From a checkpoint of a small transformer trained on Wikipedia.
Size: width 576, vocabulary 11012, 57.3M parameters.
Architecture: biases, untied embeddings.
Training: a variant of Muon for these matrices, 709M tokens.
MLP neurons of a small language model. Each row is named by its layer, matrix (up: input weights; down: output weights) and neuron, and shows model dimensions 416-543. Each number is 128 + 32 x the weight over its row's rms, rounded and kept within 0 to 255. Numbers have three digits each.
Before each neuron's rows, "fires before" lists the tokens most often just after its 100 highest values on Wikipedia text that the model never trained on. A number after a token or word is its count.

fires before: "\n\n" 29, " The" 9, " She" 4, " It" 4, " He was" 4
L4.up414:102144065123061147129068149113158110129137119152135134139116090112098070151143164094097083118153134144109121147108070075119191094138115147077131118207156116101088155137108096180163094122132132121133111221148085129107170105105150145117151110134127179108139098114127142112130130196170128128191150153133163142065109167104118143200112143106134078131156076155116125098136114160153139136161
L4.down414:099059140141060166141168107091118135124152158185159108128116143108130091120135136086151060158174157158146127119183165153172121108070148121137170098157125180139117156168117091139134090138053113119093171186145149155107114129160142115109194119109138083099100100091095151129120193154090148177155090097099106088121145122118103127108165143134156122163169131083118147119097107124134179118129

fires before: "1" 43, "2" 17, "20" 6, ", " 5
L4.up1034:153127065138100108135041167130146146150150154201125132159154112143084109153118115140105152153145090114121175123120086162123167129104140110133192158140157139139150165069115108133153131147157085158109189212079071110152143194148103127182145080163202163138111191159139180179137091116135132064143116080105184103085152132162104156139138128141145147144088091095084076137113101114091096169129
L4.down1034:054123072179115101115105097069164132081164162181165131107150154160171176167085133097129128128190062182177139107099184116172103098074160112098152124161145123190134125144157065128162110175156136143139142158146150145147141115182151111129162093142128110133132031138128130134142110063107129109091095103073125149153070143169122166138131205111066132159119105122158117078105059121142147118104

fires before: "| " 44, "|" 18, "|  |" 13, "| D" 6
L7.up11:146167090207091099107136108170143104123120094115162069137146154103068168198078076073104138125144120109087091130098070100171101131114092161148174183127186075102095097116058189128147111078155157117125182098146154152148106152140140148142178092109018098147149121138101099089075126142102159174096082110103107066109202114156124120105129107080126150140103078108146217134146123152170107117207
L7.down11:098052131071203122150112105116149152129142140127126161099073105166176127051129162184161113111151109123135158105168149144129153120101157113129063087133101126099142153149157091135132140155112084086174124151108099085101134121077139116113125141147221118113144114094162108161151132181166122106155156138138140196133087134108130144132133150160078123150186193152148032147080121103104134139099

fires before: "\n" 26, "|" 13, " |" 13
L7.up1061:153115122133100101152092122197136180107106154138122086154129108150163143186117097086163144128097144064125098097108129166090099107110142105108148101182153202122172119120095195107139167144099143143110147073110086116075123153169135122155071135156118164153153149090139141137139150089185125132149106153117161083162129103177117077141115102106122150148093146140130045161200111117137130140142
L7.down1061:180106174202055101108110116117121171136167113131150176110137101158112136111124162154150152137111133087135096135131093090094143173152115148123143084135142090108138152141129149142097088158111100136110085126105101107113137116100102134125166117122139098141110122154080204149126137102126158110112105125145102110128101143157168129089136070102116107145149166083057165160167161097206136155097

fires before: "\n" 53, "\n\n" 6
L4.up363:146139159106091201116129144177074145117152109136130127152105119085123151140115125144144178077062174117128137153123154117172124113087121099126123126069125137103131082162122115146159138148180101108104086134196131083140130159121115092102107139123122116137128197165193118100130121150167132138095156143106167164131143190103059161160188142142142119026094049142085144139082154131149121136096
L4.down363:124130069153125106147135150110137081046092188111093150099096167185119073116118144154120123138184107109126142129149139062062094130143143182150183088189167161162154115111141082089128111138104130148135168103111157131015128107110128098146158095079154076165173068071085148136215172058138146162186084104160105105154170124132126101083100115130116092131151169112186105152141078056181150157158

fires before: "2" 48, "1" 12, "6" 5, "\n" 4
L4.up2067:141157151094073125105103163140141119133180134130151168106157172144154098156101146101100105151152144142147069131183129156129087164086134051111112125138162116129125164107079130189112030102150082150124109084128004143103110103169153149186141116144157136147088127144135133139109142160165118182129107122108083104126145115101107151193134157073083140162122148125145118159122173120062121124117
L4.down2067:185165176161157074112144105116071149163125125169165145158079111150096123151140134125062111108115125152140169120171171143134120124192087133056071143151086115130052123125144165162152165141086129098141168116184137073160173173160125144138174102062102121166067068111149070114110130063125162082062172131108150098130142029056143139071122081134170089112119148076102107111195091119134105090163

fires before: " | " 36, " |" 8, "0" 8, "1" 4, "\n" 4
L7.up1602:103161178095092154126188152135083144140110157059116137056138189141123140176103161106127143085124100060178157125116117193153129155139158107148107117139058118114122125137121127126142113097167152147130091111141108173099129085119134112126089104138161136144105113105139122113144078109102126095126073114105112108098137105110150130111155102153119152127126110085097084108103136083141137101173
L7.down1602:165114080150185077165085155118091138093128126153119121140116080149154049084098101109094146155154116180091096105160065107138122135106153156073151087169143174139071176122112171127125149161098131126141093090116077089143114129140149127086129133122134131098115165112046163169193120138171127165104147170138156041177121108138115165129107157125140144114082120176133143126101095130145124137114

fires before: "\n\n" 24, " | " 24, " The" 6, "\n" 5
L4.up2146:099144073130144146112067141145108102081091100135153049143114088068156081141122119093116075153134135143119187092095133124097117106165103124147137114174170123101111098108134141159168132174099136125112164145115109132138144142134129128149133080109131131130077060099084090121091142156182132131079119128132138108120099146162142151134136117088140086192147116159108153145054062128161148166187
L4.down2146:151109105141143126169111149101136133148108162139182085126067047129141122103129139108073130143140171106121124078173135131180141118071116153104133097125094172134162105179174070127088103118141156172145160132121109144134132123127125127102166111097128110116115127142128156154156117078135145094188074116118112089148112087148129124114098076102139083037132162113129111142137162081096169082099

fires before: "| " 24, "\n" 14, " |" 11, "|" 10, "1" 4
L7.up1070:106127129174132162115094124146149161132124137130150149151117110186140135164118163120092155187053139077124103166134073132092183169172084079167156108112091154148142112094148157175138148130113165160111110126123109129077118126106132161174080130139128073136160147118138140112151103132195163144146075113117103076132089151226116120092124140150145147168123143073120064143133205129113142150140
L7.down1070:187136191171090105196155130154106162100171144107196150104102135118113057115148120156149124143140158129129164146083112138172126137083104081171182146077190033113121164161135142132110140136124145145122070104136132142162130135116112104016178133159147137131118145161100145167051128150169168085064154147090131139095195090100161136107119145125125104091116077115054175159168096136122075116100

fires before: "\n" 37, " | " 12, "." 9
L4.up1574:180163093116070139072097193126152109092134094105137119175148128091143163189121131167143111085116136091098125126103115122109067134121170120119070090107116171103119109133151095128143132102056148167130172104164084114136110147173109117154161093108099142096106128120116128151105091124104108140108166144106154170128154129159130127162135106128161093082080128165114094127094146149156126055127
L4.down1574:134146151165114154179093137192124140100126090132122154070150117151144075093111144144091175125112117140131105080138179161162154149093148146160108109154108153110137086092112068098161146126099101119158105105101124144071094143102075120092123109132158178137127117146099098120152147074156168205129124136120126121135169141130134153167174074129116110172144131123116110146151095088113102155134

fires before: " | " 25, "." 15, "\n" 7, "2" 6, "0" 4, "3" 4
L7.up1333:141149139118096097103134100125124138142166116182120108148110090143121149185147141092129143075116137151122095146072123107168118148160134082087064107150174101155151114118159129169196148178121104145144115156075113174114090146148159103106132128159078093155133131166155134147113111096131172191101108135130143111133123149130164116148106170141158099122100161134144217171176143115132061120125
L7.down1333:109137108144099088063068185125112129161090111114115111083138136114118129069141162152133113118136149070101139156151184158100105115106153141158090153066116096129125076137162176096151115126058124113162153104111146124153138145119147166172092060118099082117143134116123129144114166114150098120131142146147162125112148099108122087075105106112088106172117076139077116156123073081124162122082

fires before: "1" 23, "2" 12, "\n\n" 9, " The" 6
L4.up1120:125170128125072108099138117117145136112113126149131163198121053112152115091140141135174102160147127146149076094123178149122110087148066166084113188093159173117159128150142134078121131141106138117168191170058078107147135138131116155173156122087178099097115095136133166121136150131121125098210069104116082119129096132119128135153112138129131154111124105125110089159163115114188150116163
L4.down1120:116063130103154151102078114107130115090090136164143080075147131132110140116147150142117158099156154128112166039119122144133151111107143143134151132170157132176139153167081158203175090116161163075122112146166171167141162146096094089140101093113089165190064131090114156154073174093113155137110177164110156172125211121211151127177125118181110112101118118097157141140119116132116166134133

fires before: "2" 20, "1" 16, "21" 8, "," 6
L4.up740:102059134141077089085099146076155164139098145174220124150121159144194138177109135155129096127140120126168056164151143157140101079114129118140086130145178089140141172179087129185139146154109104075156139153122123118124126189122152070132170083101167147147192095154129183126161180116175111114147112112160109137091156127116132137057117136153100195147064104116123058050157091120235160146099
L4.down740:167136130159140118136120194183125114086155097151163210117134124101134183074102097082175142092158103127121137139132097145070139133113131128141089130132134085130113148137137135112137149144162132124175135094147098143131108122153114126109152103128144088075119065100133110148162118116092143151098148190116087187133129098133157102095121150095110100147191123140162124102187186096145079113118

fires before: " | " 32, " |" 15, "." 7, " | ." 5
L4.up963:139104153126067100178133130136136181104159136174125107155125169115110109110101085114080098165078103137128125115170080152076126167128172178123148099103230134081187129138186126185137124128190092127110176143116108093154095079171064158139124161138160152080124063095119121178131094094083126154124076064201127071103140115129101067159107107100137145140132126222118106076149085098179154124119
L4.down963:147053148160148111196181140156118147080128140104184098050125109137161143145075144122146212139095098135140150186201141113116085109121103183159163123102107102149164146111085126171120086113168131172135178131116085115156114120088077103123130207138106110111100133147151125133188134093188136152088178092187093127117115111173150161194128197140138141113167133128072174145112088119080120196124

fires before: "\n" 36, " |" 9, " | — |" 7, "0" 6, "1" 6
L4.up1911:141145137123092132099141120133179092163137115102146124107165163133139158131125083097053151104066147184116146125157159107113164089125089152115109131099108128123143143117184148175150181136089147095135183144104101116098106115141104059094127108163079161160122147074135123099122103086130132134124122124194161199137129123177120093197136176105175096071125120202127110152164108146092157136121
L4.down1911:064093148133202092115066175163149132076169102144061150111191165118088141117118196108108087121071157120151122131182128087069101142110147114087137152117154156147125077138133186115179123128114156142155105133112153095107074131142188092135089096134102167124141147181128110136122135127112139148115136127109118177127122126181119134140162115147097083147158136182171160112133159107149111146100

fires before: " | " 58, " | −" 9, " |" 4
L4.up636:168121120155115105149075134163177205101109157177160133138106081078114092130118132081130174112155120162125204133161126080092140158131137139152130177150127156059144109124174133178116111119122130093096120168111157201163178134113075113169160109110169061103125187118147090142101127108086094175087135064137129117137112107148103101084143140090043149181137137164093169152114151092149151161113
L4.down636:121084126180076145163105171148184165150115128142140140106164115125182068138094130095187091159137137154093121111173167117125060183103136101161186100105112105151159156182148120137144136149123123129115137153104114201147141161165108098118120171137152074105071156140131070132134140129145054177193144103115151156107114099187122135152154133100085131087146083155137165175160146138137171178182

fires before: " | " 39, " |" 21, " | −" 6, " | — |" 4, "\n" 4
L4.up2004:123153103120071124085119145102146097078161122098163206172132100167095115144139069175092111127103145137143092138151095123105135125198077137155089158112209110151100149179157162138138154153141101135075158103106148102105096070171095062144142117065116118182130090191172177102139132150156133102110096118103144141131122057148128115168138064147142129172196062120130112185170117113092089127104
L4.down2004:178178124112155123115167113135158141123133180177143160103175091112101166120106152191177091101137113086122193157142150133159126107126206088139205125126133141118139109116130117138145088076174170141160086166157138147154125223082123144194103162135127107050106131089160122130143123115187150128106169142114106122104180126122085194094068163069154152098112120188162117060161144176163168107172

fires before: "0" 24, "1" 14, "2" 9, "6" 4
L4.up574:114153058134096173091129121138187116115176153089159134127144132124123131081192114111072188094146102122102189161114066117111111132169118098062155110130117089124077131078157143196142109157194147124048107100126169138119094127137182102127134108157108122151133116107127127147140167109132137138095106039142191208141130093171112174158061129150077070115107138202159058164129108155088134166123
L4.down574:091102166140115078176113178105146160129125101122092104113189104073044213151122113075091094119118125138127123207153165139131077203174167148081109152080072148089201121122110145130114139115094125091133148164111142162110101127111173049145118113095121126115142087201108133142105186143092124143154161139144104180107155138133134107102149165165180131110152113166145139094104098054119100148114

fires before: " | " 43, "." 10, " |" 10
L4.up840:136152143166045125130056104114214115109138143180154177156101100125131062152118094147084142111147137139126154118082116111115144086131127132149080127127070083096091166118147122162153130148138035141111113141121116124114083109187103120103198134143139120107164146157158147163175153125168149145141142122145117212149126095190134122161140099104134103154138174144103090157169076142139112178107
L4.down840:116153188112079155095191180110137174120172162161121138094134140162125118101101122152125117176175134200160084088150173099137078126117150083131117102138121109088184159154116167182145210131207185106099108059127088091168139111091138104141102165123115110146147172140155128100104104088139126099130199109140172139099099075153136138119131146134113182144186125109163145159185114125108125176104

fires before: "\n" 30, "\n\n" 11, " |" 9, "." 5
L7.up2107:122103138121101130099115180141131109195169152157118138122089124134148148200176172140132171121091075121157128130135155065139162156130121086168204168160101143138131109128132152088126139156156060102087100135134174132204156098108125059116174119149112119106102187087172164095138116131149106124124090105177140108134128132161105103128145135184118135158100138071061125165178091151211155080165
L7.down2107:110139158150118035109176069113095143053123112164139120105113110148173171130101181126148139168150176173088098140150146108085131094084088088102110182161147100121072111148132096070151139147157089148047147100094113169095082129128132115154122121158126139131151114076087146153120133079139167112074105108121136108154142122099096155089141086132170160067156123096139114098123098054134111095085

fires before: "\n" 36, "0" 17, "1" 7, " | " 4, " |" 4
L4.up1165:186113095129114130113106140163184135120122139112171148149147117136146166142139057052177113131160134163119165174135129084112133112136120117097128131131151163141156138093168127166114139160136108131082131149146125114144085124139127056112115106121132134130102161085121071123134099111090088171130146054150093173125103133195118118150144164100127104093167097218194113152106137127095079143091
L4.down1165:061107167130145072127070190076113134089129131058077161109162148104127167103117175076097121091123123189147138191145123120079069162166132094072139163073130125102114131150149171139150128169088163050134132108109168139125073138095149115169097135138119153121149128155103150134119118210088120169160145090102154224138102170150108113104149070144143106109138120190158135072081170095167116122125